Part of a small language model's weights.
Size: 21 layers, width 256, 4 heads of 64, MLP 1024 GELU, vocabulary 32000, 25M parameters.
Architecture: learned positions, tied embeddings.
Training: a variant of Adam for these matrices, 464M tokens, 7078 steps.
MLP neurons of a small language model. Each row is named by its layer, matrix (down: output weights) and neuron, and shows model dimensions 128-255. Each number is 500 + 25 x the weight over its row's rms, rounded and kept within 0 to 999. Numbers have three digits each.
A block is one neuron, or neurons of one layer that tend to fire together. After each block is what it responds to, as a language model described it from the Wikipedia text at the highest values.

L10.down204:498498461569517499487476455507459517505496546484504482489540484542522459490513484497497475546491473510471488502506486480509464506522543502537495470512515453490493468478502510495488518474512494500511498509494444449519494510489511522481466533502539471483539493474511522515487482519516513514468497488548513551506514495509478527509471502505452486507491506503491486495511472460485488445537
L10.down701:490468502461582477483509521490471492472478510541529482509509470462536470461467499499485510503510504518448503506567509519498519497509477504511528516489541480473467479489481493485455514505530476498495570492514519510471436507517514512477499490491511473487482548527514459507486483514485496512496521516545549528471489464462497519504477497507505486510507504498506472514484456450518495496484
Apostrophe inside words

L3.down379:520470477495502501524498505513493510513518453476488466533588540551473510483538531506486517489490516483493479502474554514495516518532481434464504497483496505513543473525553506493500520508507491462498500483515486506488483503466513515548530503450514488481481534507462437502482494513511518561452471486499471458481453469536494552477478446486509518504521500505449499486513489466495507473523
L3.down413:515495497520486507499513524551482473543547500513491475533534563529498515475520493491476546501493514472519482517474534540509494524501474513469508507479498505476517444503508496501472510483485520503506481496510510499530508496473525518530516541505501495478499516485488461523460504501516526518446467504489449478516448501516481538503505470488491542507514491463441469503527471470480491464489
L3.down471:522512461523504515496521489541485486546537495518481467540526548491482525485499519510478519513504534476498474531482512534510492527516468500484533508509515530493510450534516494494480500515460501484509497505517536490513505508490520513536547513483519486502502512497465451520480499497490511498430467523517479501500453453508486522479497464487471502530542515459455469499522486484500494471483
L3.down565:428510535492535470507520532500446515525501510535484529447495485528461485494504470488469484436539499557466513523508496467456493493510509495491516477510546516496492475493489502503511465485482503515490496508515505512497483496517534460523511486492523452482501490510464514529530510515488510516498535509521451493480458502510535478517507495512556496471487499500448465500494520467465492521491
L3.down586:476484495556503486530507538536458506574498484485520437524514525519489515466496478511480501486488527485497488490482542527501533504507477519479529518508496485467497488503467459495490506526516515460509449489512508489509520515473487476534548490476538515496507512510523487492450486516478520503464471516490447481517486532491465550493468484492485538509516498441437475489500481491503503489521
L3.down620:502511519549490477508512497537500520531502479519496532555469506494509437509489510492521544506522505475506470508470511541491517488515467529473498523501476498480537483487502476510462488526527554447509477490501500476520501524516554509534507487441503483517518517525469480534483490504516505525449490506504485517498500523505490522513482486497487546499498478466430455493511449490530494503523
L3.down876:464535494537469501482495534487485507511505482492514445586503528509509502504503503475501515483483479460481483504508513523486481489540450492479531489498495521516494481497516518479474505546504518489475478519493539477518482527544488490528554535480487458507510498522501473483439476484509531503495475502484444497513491503463512506500502451482499493530481465481427477508512496503474519474501
L3.down1015:478516508510472515527546510538505503544535489480491460545528551515503490500507510483467517522528493483506483479497512510524493495534477488479528494514500519491523469552512514514497495489540505498464499468515527479519505540493494506530500518470516460466523502478470478490496478496506544517445445538507482510510443480537540509473500440452444497500525530457455473496514471532484487485521
Apostrophe in possessives/contractions

L3.down46:516521484526498504500518472442500506473432534463466539522486532494521446498499521507513494527471510458492488506504508510473535546450481514483456515487463503513485526492493479499498495486515535515465488513490490483505496479468508540508483508482489484513533486508572502481510497395474477447499473495470520462519547575498518535529483485477443493507525511507468511489517486512510482506515
L3.down145:523470481470506505537504491447469532493511486460544551514513471536518526478500528523537510506502528466470501476512497499470489489501481493461531500495505460506482504530513510517516503521498524496518536471507534543470512501474543486506474475539499533481541519519436484527533481459485521522464497473461512533492500529503481471523504474521513497473498543552500535517475506528491476507468
L3.down190:498483439487500493467504497476507476483433558523492489533569483510491451516471502496500530504507519502479511535492491499498510523502503521508496496465464456488491505465521504481476503521467486493464491494484477529499486503502498479528492517518503481521546503479510510502473527462521494435562486505490504553502505562508479499475485510484465475492486494547514507513535500466493491505485
L3.down193:544509461493467484502510504452479465457481514476462518520517529509486488523442520481526497511500507452494418496521503515472502528497495526499479524496460494499499532499479431477504494495512532523504505501497512493491503497483528515513514510490477492560506496531545492491503507422509491491516472490486490490547591562511489507502474479484477522507508520483463514490500511509487513505503
L3.down278:527517477547482539479544503424492476485508510446486498491528517540548474498503528472483501490498527528514475476510534510464499499525558516510458480505459452501504531504526523501484525498471488521507535509480521513462479449469505470524492524540473490531495507526525483524488476427487484525470530529466525498479516545478510509516449522483491520490486494491487522493511530536476454498540
L3.down542:532523498532492465471486521438497464508518520477481514502547490469458485469497522513496538506499508488484470507501506498466528496512511521513491503447472453534506526513511520501529489534469518501531479534481495522507534498480517489512503488476519509561520484529509500498460521484484503566503451565429523518513538556442507500476468508492460502530528492488519536494536501457472502518504
L3.down573:484480476458476473494546489447532486483522502492515475494523480551517466493479548501538533552476495480510478487453520519484460513515533460516547477507533508520497511520509538493523518517487491495541487501493569514469516456481503514546470491517486495456504512526525521520490459478463475465470515514513473496484527498473518496505489453507539508491476501544488502515523524566506447479543
L3.down806:510494526472490462494478513458485532505500540485511533497519481473500522481509469528502476511534531503480444485452500474502534481487495553516489468467523488528495498536494510496522510487503483509473463533501486528488509518511508520511486510494512514514485473482488520505465528522508494577509494518477461489511504512467510496455457507524472510529537476516510489528533481454515497516533
Separator after list items

L2.down221:496479520526519504508552519515486494473442517477484529490465487505496477502478476484493531496474463518458522511519508492513550488480510509473530534547464481501522491433501514487504535547488495512525513504506495491455492514466514485496548548475527493545456515469497479499493450493562455496533481478493522455505509532496500491489533502512491491530479486508496498507485503485530516500512
L2.down440:511534482487536483515484481457529475511452500503548509505502499521518480517503530554537518494506595486463498478489510496474501512527517536472499472472491462492543492467498505501458500540507545501543482492445469538465566467501529489473477524522531550486551523534512513477511518505477538490486521513499511512493531489550512463504509473542502498519519507478538515494502475500522520497513
L2.down752:492489525474543527529522540430482528508470467484516555520500543511479479487514510500538508533541516449497507488484524508478501483493532536524527542504493489508497523504493504459445491482489498479554503483483486492485487497529521510477513519525520553480477510488519459516464488497472522522493536538473483473504508530505513489543540471550503446527523497482473523525545482486497534511527
L2.down856:473531515483471516496455514487486500523522464501517551513510497500481473447507484476505505477530513492502506504501478521489486497496518528473458523487473506514528521486429499484497490499550486512484528538524504486497492540570510464500508533514539519486498543508518459490512499515475532538506466507513490503482490455536512474515547458522473493495489513470491538530479546515493473524523
Markdown table separators

L10.down79:487540467488472516457525469476490470527500528513496465506521500493482536480532496491488511558480474538548515411529499542551514525523471534468520507541502523483494504501519519504496495504485487517495502504525530497494506483482523525498489463527478463524499524499509496510506508466492495477481527523492508511468504457462510477487503530534511538493489495500498486503520511502518495500547
L10.down868:458482491512510481471456521502529530467485499511633488514443494506525483472489468469531498485511504515479501484534485481458486520527520514534484513478479490497494525491515504518490503456530467514461497519515488543470484524501488452480505467479523469515512480480470481507521544504474510469489490498513491516470485506476489493509530495496484484476504521494505486475459495512467489471455
Apostrophes and heading closers

L10.down7:495487496489482462500491467524496502491483501511477652497339512474498478464469524504499517492502515496478461508526491486518472520467536502499473530505490505523525517471461452498490481484519509488493492496479485473473508474529500513501513498518491486505493511476515507512505509479481501483530518475536518512563581546482541490516499502485466471494476523496499535514462496482479487506484
L10.down580:553511483511495571481516542477511467513482469483553402473559508499530455496507505520518502465489454495485524542465525527516486496494494437520520472506537524559497455527501484525529468465494505477546501493501509445534478465534495498529488516456508501513419501480488522512478509504530478519507514494532524497461512474492465556493506484509496523493534526523487507500501491536512518467473
Mid-word name completions

L3.down39:475501476509530557500520511532459477487529489513508516471514487501507476518522479501464485472489494505526499495484497497459491465491548476515478486430459521494460524519446491472512455493517454554477479509527465507481486537562520501520502450479476501524510525519509492519521489503543475465507493503516445535511524504506507527492490493444532564467467442495520476505507470495486547535524
L3.down276:512554570463506529515480534472518494529505439434489507477516501472506504475496476504530498508538459489509490487520545476541558462529514497498500503478553477494534511527522485517497492430511494514471524562513464506530489508520446511496464487517483460501502487472488545504536466532491496495521496494499473481497530524521482500487500489464514494523490495495522469482463529472529494467499
L3.down334:450491559529520455548516489484484485460502463486518503510432446486518452517513501516512506473497523497534521480556522497524496497474521424507506514506516494505450509478527508494551481469502476516501511467513474513469523526485495531504487479506494487466484496507492523525466491501504474491485496521498522537497520476488524499458485486491513504491505484513508498520499487533462476482521
L3.down366:532494548456532521504465495467496511488458517492522506487517484456509540486488493513520485453514475490475509531441522476519525507499509563465558474490524493515496506547488497512452449466536524470491469495529505463529481497542467513554507521519555538465455487461482525505495468519528481463513541501503518466511509472488515490457486468540525520496525531485491490524504500470482503499520
L3.down442:555477481508458515486511564516484467537524525466502468513521552551529492485522496499509534504493503485518498526493505539503545502510495492467503491509497496514524482506524504500486509482511502490496479478485511452507503470468490496537526521519513516498464516542470483473457484505500499506491447517492489447503474498496529515512491497470539472508508447460460491502526483475515495500513
L3.down512:486518514504525534493490513549498521480552489468500509476517484518518508477445498514522488495501527500480512516516507486520536488542484491497494455514530522474509496504499483502515474477485518519484523544509493484481480540498495500519521464503493469486509489489511537489559454473449507454499508488478517507476492506536512484510518499445509486521486485520514500496525511432506483484542
L3.down647:502472524502504515518504520507496487496509457463505485523507528521475485502516490481512516486528454479468471499483544492492529531525475478464543503493475492511488478522465487484479524502486506465492485479530516543544468473502483459582560505507536522484478525494478486478493495483465495520460461518492509504498461487521503548524499504507495496518480474525510502489511499463498494470471
L3.down650:497504502526541522506502524514457521534542515519535474476485530553434509504521470491465497514468506503472500503501518555556531465508474492496515532518467523472491496504511518495535516511462545518486455501504507538497496482454489462543493520461494524486519513485474506518465502536498489507458458490496480488485465472492524532518490494498496480500508529503487470506538520492509512483448
Capitalized item-initial words

L10.down734:504482484519480541528483480502499488474516510493549336513667517472497481479485467487541506512497548536455507451489505502498500539473501509500507525523490521500535489498482493501491478486510533503482510508496518482434502472482508491486531523525518497491515499522492491524505512481480496494516476486495479520507509478469507487529497487497470446495490511493495507504473487491517525473486
L10.down1001:501493519492502492485504488506502499485491503507530567490487482498510503498470494510532490495496519497492304493503497485497488510500507497501494500512502499487488494499472362492498490500507506507497499503500488497500500495498506499500510493510504501501513503495510508506509529493506501484507506498505508495595547530493493505501490510503497488498511519507509505503491501500492501497500
Tokens in tables and lists

L3.down42:547458478477490470519502465501533545527528533503525513467497494497515493482489522545482502493489518543470490503485497504547470455490501448503531466538493477507475487495513519483538510495479455470503480478526531493459544530530489486556484485503508471549413536472487495533465469498516466528473535475515486510491502542477496517507519515508508496479539472508534501494513510513495492474498
L3.down129:519495490542496508481520532534507514535507490485466486538493505470513550487468486497503563526479515479502488526538525506549501509504456501504530546474493505453505482465448465506499509528473510480491503482524506457542522534473519515520537518489520484528462524496499498503475491468488511464523474511541478512511495527534482510484480534483486515483520467496452460492483474488508476485516
L3.down249:519492473503503543530468505511500474508498487499499537500476527494457502466540481508480532462510499531507510479509535488508476491479540511486494461516515482515527502499542487472488471471499497506509517480485510519462498487516501505450533484503492485516461523489479522523527479512470477516529524509477462471525463526511529539474482527518503490515495524500485532518503561484496524498521
L3.down332:500492462501493525560483486536553490520512501485483511515483507503498531512500495487504486517514450509527496531465488502496505469473509525482519468508503497519509509483465516495538496511464472477521486482504479527495505513538512512536476454496506506525516497496529562500490512536538470492483554486592503443476519500519529501484517493514548523490559464478499506479518459476554468501470
L3.down487:512482481539431527465505521483496536492518507464470526487453489519521552507509496473484496518484551563514487512560529517468505516495503507494468480471498537477509503522500506488506536539458521497522457466468514514491502490515474542494543472524478570469507481496514472485521497439477473517480500487495468477484537504488482492517523474521514512487488454509497523485467509493535486492508
L3.down581:496521457505468519516483529508477501514527479478483598515526484531509448512532481464518517486484508506536509463517518500489463497502509531503477453502524492506505520528520491488498519500486530510500487453468512515493489498505490529474515462539495494527511512499530491500534528458486525532491509521439476460516481507496500525463516506502515539491495480492498486489490510480514493497486
L3.down715:520502451505479525521443531511528474471518500471475560505476523481479458497518504491459512508503502546493508453526508490505500461487523518497500449490501514505495520522539486501492518490496497489499479507473506499522494488508483521491495511524468467515507499486510528503507486437469517518517511487500521444520487512508501513486502516547512496449490495505509488497514491539525543519536
L3.down948:501536553474523494510466514505541488486488491526488485498487465543514514502490506436520472475518474500494503478529500467496510490482523528466488501501540495513528444463530534469492506492499486499494495508505476523479478531534500523483464546504508521488510505469475504512544505494458520508526539475416496476509497482550514505537500513509490474480561521517557475474520472510481481494551
Korean text byte fragments

L2.down498:472490473434486454499505500536522491486475486482489595516500505550514500522528490504502489532499500503455479536496541513485499499498484456499559527480523518486489490494461500500534511487505524503546474499504491518545491512484526535491537456510492509431483496500525537540513483469505500496475500520528504468507521512500538483525442504523481532514472490517485520502513494516499482482492
L2.down697:516495509472511483455514521521519493513554498514492523523477498529484516502516526500514521483499512486493466527470542481512502515523535513476575503490523525491510497507484483514530469467463489455529496440437512528524486476478541549484507493493491490491504481505486536525514485514496467521429504526524452459481515463518538483500525452506525543538490483531507479500526446530518466481488
L2.down708:508505485493497519470485514537517515532522522537511519506533495504535500514500526474487513486518491505519472519459511524499513504505468525488549501501513536501511491536527496525521478512448487477457502467461537499562452483495514551501481480468514483504510492488480548544504475513496469477475484537499528427489494455505518451473518508528524502511494497516502442508519432497499497504437
L2.down841:527500490487490508532513507474496479503524501478495532519504485518486489520549536537475449493535511473446500559436510516484490471475491479477514460530529536494494511515520505493488473504482538465516483493475529482524484507498496494495535503514558560458479533474510486503511523490452493512451496503477513459496509520473510496490472527483490490492523524518530506525519507485466513515475
Table and infobox separators

L2.down294:497506496517514480463506509469485489494498504502556490499447488459547534519496523560489482541507504479503513494461475494488514481499530501501528482485530508515523539489490495520510506441489465516533517457456527467517509455523543500500512505545522476535521548513475472504455492513486533452438442474522492480497513492544528514458485462541515486521463485494461473506507495502509499501486
L2.down295:542496478488519494483501537496496514495510522492539506536484513497535469495514515539445506533509498482471498467472470488465497476509511531493510479491491505510493525464524507499495516476494505534553519484450499517523521452524554525477490480515517470502535510502455481490443480530461508454449456510539528507494518488525525518484550480549533504533462508523536499507505502509493504516495
L2.down618:510516535477497461494453505505513507494510513500489518527493502519558503484477525555493485536522530501488505511491459499477471494528498554523505457511510494519544553452521500499477455498530509532525537509500465488495519503549539483494482514527489468506491524524475515521510505496522564453456487473484464478499525490561489474509530464523513502459481486504468532486507498474513520500528
L2.down839:519515524490490487511494519525497498510491485484615528509438482523517520496510501549500503531495510485468502514471471510466488504517510512483510492451528498513522514489501504491488465526531490502513507482491475509493520481513568440519446485519530514499495530495500525521490501533466545496448477469506476487505507494503497467512527459490501540470528506507470542502499477488507519513507
Punctuation in table cells

L3.down31:531523535502488549531483514514531539563470477509514507521491506522518492464504508466518505518511488507482463528460522516500528488537494500430522488507535513509529476483533487519502455516520512451506514467474494498525493497508543534502469529501488494508486551490523529533510485511497534503479488494481485483481477455500523456510509472529539485515477498497507483500534488480503499512476
L3.down171:474488555475504504495483522473488546501496455456532535502550478525485502477541499523491515516528461540438513542478498505482480477508496438471537440467521536525486507506483527522541458511492518453531496492506511526504502498490518494526525515543505539485484472472493497500507480479454535525448493509477467519461481497489522496523490509548501501507476500508498452485527527502473496476493
L3.down173:482478508492495498541468526512522514523484476500524526513517512527477484481498535507531483537550496514437483518450529502501519494525504500474576477477522547520523513517522492490531446520515538444506463484480516501521481472507529558520512509494495466482508548499516545549481491489494503506446484530479472464476515482510532468519489476533517501495437470511538484489541499514480521471474
L3.down310:495485476491494510469503516496508514528521493454531490528481546500488449485543500502536520560508474519495438545484501528486497481490491472483519478509516524545491559494527487479506452496507478463506469466482521479540506502495523553473521474522501507494508518497527480480449504485497500483411478510487456506484529523472543517512453516498526484506520500473517494492543508573499497501478
L3.down391:527488515513496503495481481544518526543505470513486515510516499523519509474514511518504499496508509501477485526464539482518487509540524518476529516467518540495525493492519485546528468487505517483472497479456492477532475497497528540503493482489518484476529518506491568560500505531475498507460494486505486488482480457478518450486509503512508487514503483525484490509522506504499505494437
L3.down416:511447468499496488516514498495543496515537498480501530501525505523474493524527506508565483523508484516447495511481522495505511501521493471513532496481464507511491525512500507498499459509493515485548465493486507486478494499504521542523508452512537498488482511527524501495547513476468492486477492477494481499479518500512523503503508504483541473476462530514539457487512478545482504487515
L3.down505:449480532489496479505527510492469474510474485468484516496539490507491579509495528517509540461502508494495486529478532536492495520519523518493509484470477498474509491534485520527515506476464523502479501490481542536477510494472476478529463547509458458493488501492508487547510486472526512467500491539476522485508511505514514505508521477457475486447493503512516479537514530471477468476548
L3.down906:498530526490457523512481480490501497511562495502504541456497479518500485460520512524458516514471538549478476496455497517509450514487523483472485490516496534513506567479541497527526468497545514516510509503506491486520540469526550518514471553539525508496509481497532480493508526495453532511471490500480477503501496503527528467530507472521546504487454498493525469494552533510477461529512
Table row-end pipe

L2.down65:495503463495523523517518498554468499541533499507478453552558553501495511508486510501473505509487527471480469521465516519492482494524446481485531482502496503502535485520491476502495506498491527502499477504492527500502491473487518501547541495451522490479519510514472462481463486475503530508448473512485472483520449455514494493518469490491488530526525476458433463485501513467524522476478
L2.down338:461514483519517530524527514524454501560532476491462482533549544472518511515497509503511544493481532480482481495482506544477492514505466529521536514492483502484553479514514458508474524493482500489508488510496496518496522472484522489526529502488514492488490519519466477483454487488499533509455466527483458485497500490509496520506479478496489495517504501434442430469522489490507529459503
L2.down448:523499462506532516522502503544474500563516493511500492545532566503493505515522518521485513498498537468489458500462504506516490503518481504487529505512511506491520483504519463488466518507480496492491462483482504505507527483502541497544531525491525493480554531487481477494446486484504519510472482496480473470505456494519479495503452480489459498484532508455408480477528494469501496476508
L2.down862:481547511518533483487504486487466479529523495517513440532514507510494510478484515507482501460470522479522499495495509501506481475547477524491528506517535518490465518505536484507513503520565506504510437464478489482531487538470545522551500521503488464495524484514442498506451500520498534489510462491487535509519426433533482469487457471507490545489504460477440476504525498509504500451512
Possessive apostrophe

L2.down382:501474501451493511490549527500489504482533485506511529497495509489512529497514486548517528490514431495555510534499519483520517493463521511500480469483496511495507510496514504500482510480485469510482520512542513483495498481506463502497523495478517491509432474441497539490542497548487527492506514529510483468501518513469493525480513488538485527459530514448460496470506490493517487492533
L2.down711:500494448541484496469496483471506506506489506493502471525586528487497477466458472456509527501510523498487537485496495513476507547475525477517514518560479474494498447489449511483517521500485513441502496505520522455514489525490492498515475531547502517525472449491516516494479484472469477491544480463501480530494533521455508519500467544467481496526510484521500518481503508502510511472540
L2.down863:452482538524528505487468500535514507497488484524586493486467468527533504511508493502502514509486498509522513558493483512505489509489534471466481490522528508520514464499498520484500473505513497464452507498545502518506533530519542516507457533477505526498478450479513514538489499499506536490495476534493481512502513529542532515535475529523536507469542495484503498514521455504505493482496
L2.down915:482511539542478493454515507503519473496480516496531547481493489499540508525493488517495510520526476498480515507494495471513492500460460515504499513510540473486455478513475499542530473502499495490507456487521524533502521511498551511506488494483489473526511490483496474531490468502527527528488523560520504549508497547518494485512486494499498504438472472543471497550515512504484510515477
Inside names and foreign words

L10.down11:516484453490475492496476519493542487524492545511577545492467579508501492539499465543475499423501504530479512495517516495502483502466544527520473500483535519535489495526508531516510487481536487478481520487482496497477477492512460501512523518469485475526483499520459543497517506525479487460485476485524531528465508513477524510515481513491506470501504515508489527502510483529462487475510
L10.down281:529487500494483494487484449498494511478502508487468435485558504506487510508544516530528469475550489491503515471487532530532497533506481508514482482499530469513515439500572499470508479510534491459481507519492459539498506493481493505495498471532488485472472548484478503508535462525476475497502496516482476498464493465485488518461524477476534513494473455482527515512480505497508493443510
Start of list entries

L3.down154:488497538525473497507509511529494530477516514464516503489485520511523525483519516522494533531468490522509504493507474469510477539506492554554485439490482503498531506458510510511486504503538494519463505451489506477459498550514505496512514527483505462514469502466509543540482477517506485471471475452531497499509513490486477468495529495489470534534512431537476505520477522495487513480538
L3.down421:471527593545512475501458517558481496465519511494459519466488519528511538479485511528504493503527460509535495514535505428546482519517486538520468493520520493455490506498513505498492512509500460490492488529527501532481508518475487450485459513499476450466475484494477474526504478498500537473487502517502464525494522494537496498547499543495482485454460481502481459520505510507469528488514
L3.down531:462529558503538524522442526458489537489518455503491526495516522506523528494482510545526510489503481485469533486508505468521500509500513498517472480469509497526501493490488493502523521495489521483487498484507473509514490573485465476529489501495492526530489525497485540530508447515498530505537504461498466492491488494541492479483525522511480498509539511488493532522500520464468476478506
L3.down742:492474501512478516486484516437506494492494502490499521485528501483515530482484511497510494498478500481530501481524491502472478465469448485520468493489493510492484471510476508500511511485450486537486467475497504446518551542486477509490543488469501471549473504508492563545522500508509447446568525479500519519505502465478515522475510526492492476505488507547509539524508525498481453505546
L3.down773:504492529531470517530473496514506530508552487457471516443500496496519522485511547533496493512503488560474494511465487465501467467509501509537487475491522504521508517539538501542471457498520463506487510496512495461501507509515481532544451485505502465489451490488446526514532494520482508494474538509547482487485517495500507508472511507478491527433489511528478514514505519509460515503533
L3.down780:463500481492490505479498505520471452476474529488517516521497520505480485493494485474483502491471504490506519522496491461509484458487472509494491504517494484525463490485482496494517492506481522552460510492466481508553503439481486498482532542473485484484495488508521475529514508509497495493563510519490483460518511499509508478547487540562480538503478533504487481491511491496445480496466
L3.down795:489512537531498495510469512447468514495539488510539524482499501531550532496493515519548495510511530526510508510488445483499483508502507523577471470514460510489486514508532503494489524481499493520479522520504460495479508542500516456547471502510490531510512495472500505509549479531483513464524502438527472531492509507518505475509509542497520520490519487511494473522485525503478496496556
L3.down932:456478492513520519504450498499501511463458542514561444523491487485490447515473521491493487489519455481472522543504498477515492500510505492493516470470479501529522502437501497447498485511480493493517501501519479478496492485495480490466553531478504507530462499480547494526484480460534478461560520484482490455526535471526478487551508536489486497528528467506510486507455508469512453497490
Dashes linking table fields

L10.down800:515469543491515525457490535500484510480484520460503488467533510528463516485484501513479538504528486519467508516473520465521529489476500494490461474475565499494464524465478493474512474479497475513481485494488504537498464512515497487490501538476517494515523529470476516488502491560479479453545479527500514477520520528505524517537495529500470528502488441532556486532478559460448504488526
L10.down876:491484516519512541467500485535511503509486505502497413474577527521494540495526486476502518484513529511502538548505553509501517509493531524503497490492501506502519462460527502494512488513488495489487516470498500483509467502480463489490500533485513508470524465477466553500455490548525499517515525492494493467497439466498505520545500545502469475505538461518528526512498498455516548485506
Table cell separators

L2.down70:449537528514498530476499514537437484495487441447527548481505518511528509527502476506482486492487504493524521498453490467492500516525491528510529484473505547490516545492495494523526486539540529507525540461511470485486518537513429522480479527506502523477453472501520478502487518490482487497485501455513509528500511504449521525517477521507512465471505500518512481540483498463512534526488
L2.down467:519499466520487476538537577524489484530543515458526545511479502495513529524481550490478515524503514519429501487505506512521452489472479498469478525514501508499509513504491486524485510530512491511457496510503548485463508511462488516522454523514497462509523527567475514498494523489486451469495525485510482469507494508557529527520504552474526549518476488500493524492484523490557474501487
L2.down837:542555512461493467516489542497500472508477498499482545497473468509489497505512504524520519471547479512499494479484510514531528496499474486498536514485502509487495481505526482483513510501530556492539506467492502518488515517496464472518551520476503497510553458518531506501459512509530458508502505487488518458503483504500558520539550458505531463487538451501510502489491486499486527529528
L2.down919:493514448535500507489548446505490492550516511518509427549460542495494518522470515493498515498488523444480469527471519518518493505531451528480521533543505494487490469526530486503474507509508506480490482481502523516520490491486529495546514534475527477525520522505503458516458499481496520502450488526497492492518487475521475521489474470460462488492528495462461474498513499487513500487490
Sports league and division names

L3.down35:508513511553513535495539490492521535487479467494520515533513538512475550497509527520514503442504498470487500526507500521490570524461494490537505477475491532507495493458478491488493468467510489478522482509482533501507478530495462540533501478474503459501505469442498520528458498463482519497507494462529491528499503514496530536509492511492460534522527450491488492466503529491494516510524
L3.down287:511542558510497507518497447517510510528549477485485535508456454478532524456493491526504517482498465466503509502492476513457498479505452514509509515504498480458484500486490473494490495487488473523538507494475481474458506462521494525488481476531496476499499535534473517501510501489500498485474551464500478480490531474479490498450510502516483496469479547501503499499459520478507539526523
L3.down418:515552489489517482530477490470498511467468499492500507512498510463445441520476544458495500499486481472444521530482472515519534528497510483486483557470471544510461489494461502513526517534488483497480521500477498516501500472457492471498510522499509553485497499459482488470491503507448470527509522517466517491505503508543519523546533526452471484519513506486560502538522488504490488481484
L3.down481:478483539447530491518503505459502465495500453500488544463501497479473507507479469480526496491497465499496504505521513552482536519467529468496545496522469486479482491474501507475494518531496499515557511486523526538474536494476482459490529532523500548512456484479511472454518500490541482532507520521490516492491503531523513526527466519511482508520491528490515505521503481509512470517520
L3.down596:464512502465507531464528497525517496513474530473445523516497503503501466538506482481501485469518477484493516526513460468507537473519521448542501510515509527500487511480530498488512514500459482508501496494550496482523518480459518558464509518459515506512496511476487486502483493512490496492483490503515547444472474490480525510474485520468506466557461485465521479528512477470508483502475
L3.down706:482477502511516505466451502527524501490499478465506526484493495510503498495492475484542480480502501497472519498509481476501493506525515510498500482529532466542517519535496488507482507476504525497511499504530463483462511570507462503491462483533486504501529547445506500484527489536518518483524526478496552498494516526514514538441495517507457537515520482503476540507532461504473474507523
L3.down883:469518502458506526521508477465481492473508458468518571488531483507508486496505468486494535506492541470468496500499472535468505540488482500473524484517465479490485518498491516504537497495482481533529499513485523523478505514462515507461555538535513564474477484512467444521503505478522484572485504523469517470492497501510501512520478489519466462502513512522509503568503454537501515531506
L3.down934:472515486477503511507502541474467518468491469508495511524515509451466514504498513492506512454462516480473504566548496570557526525437508473518540506546483495480502499491489494487476520545498494462554472475483527480481465490503472491495498551487524533503479522456513451467486512520511486498528522511495503518501501492546516521503517481512465524500501484482510516500490493517502478525532
Infobox and table separators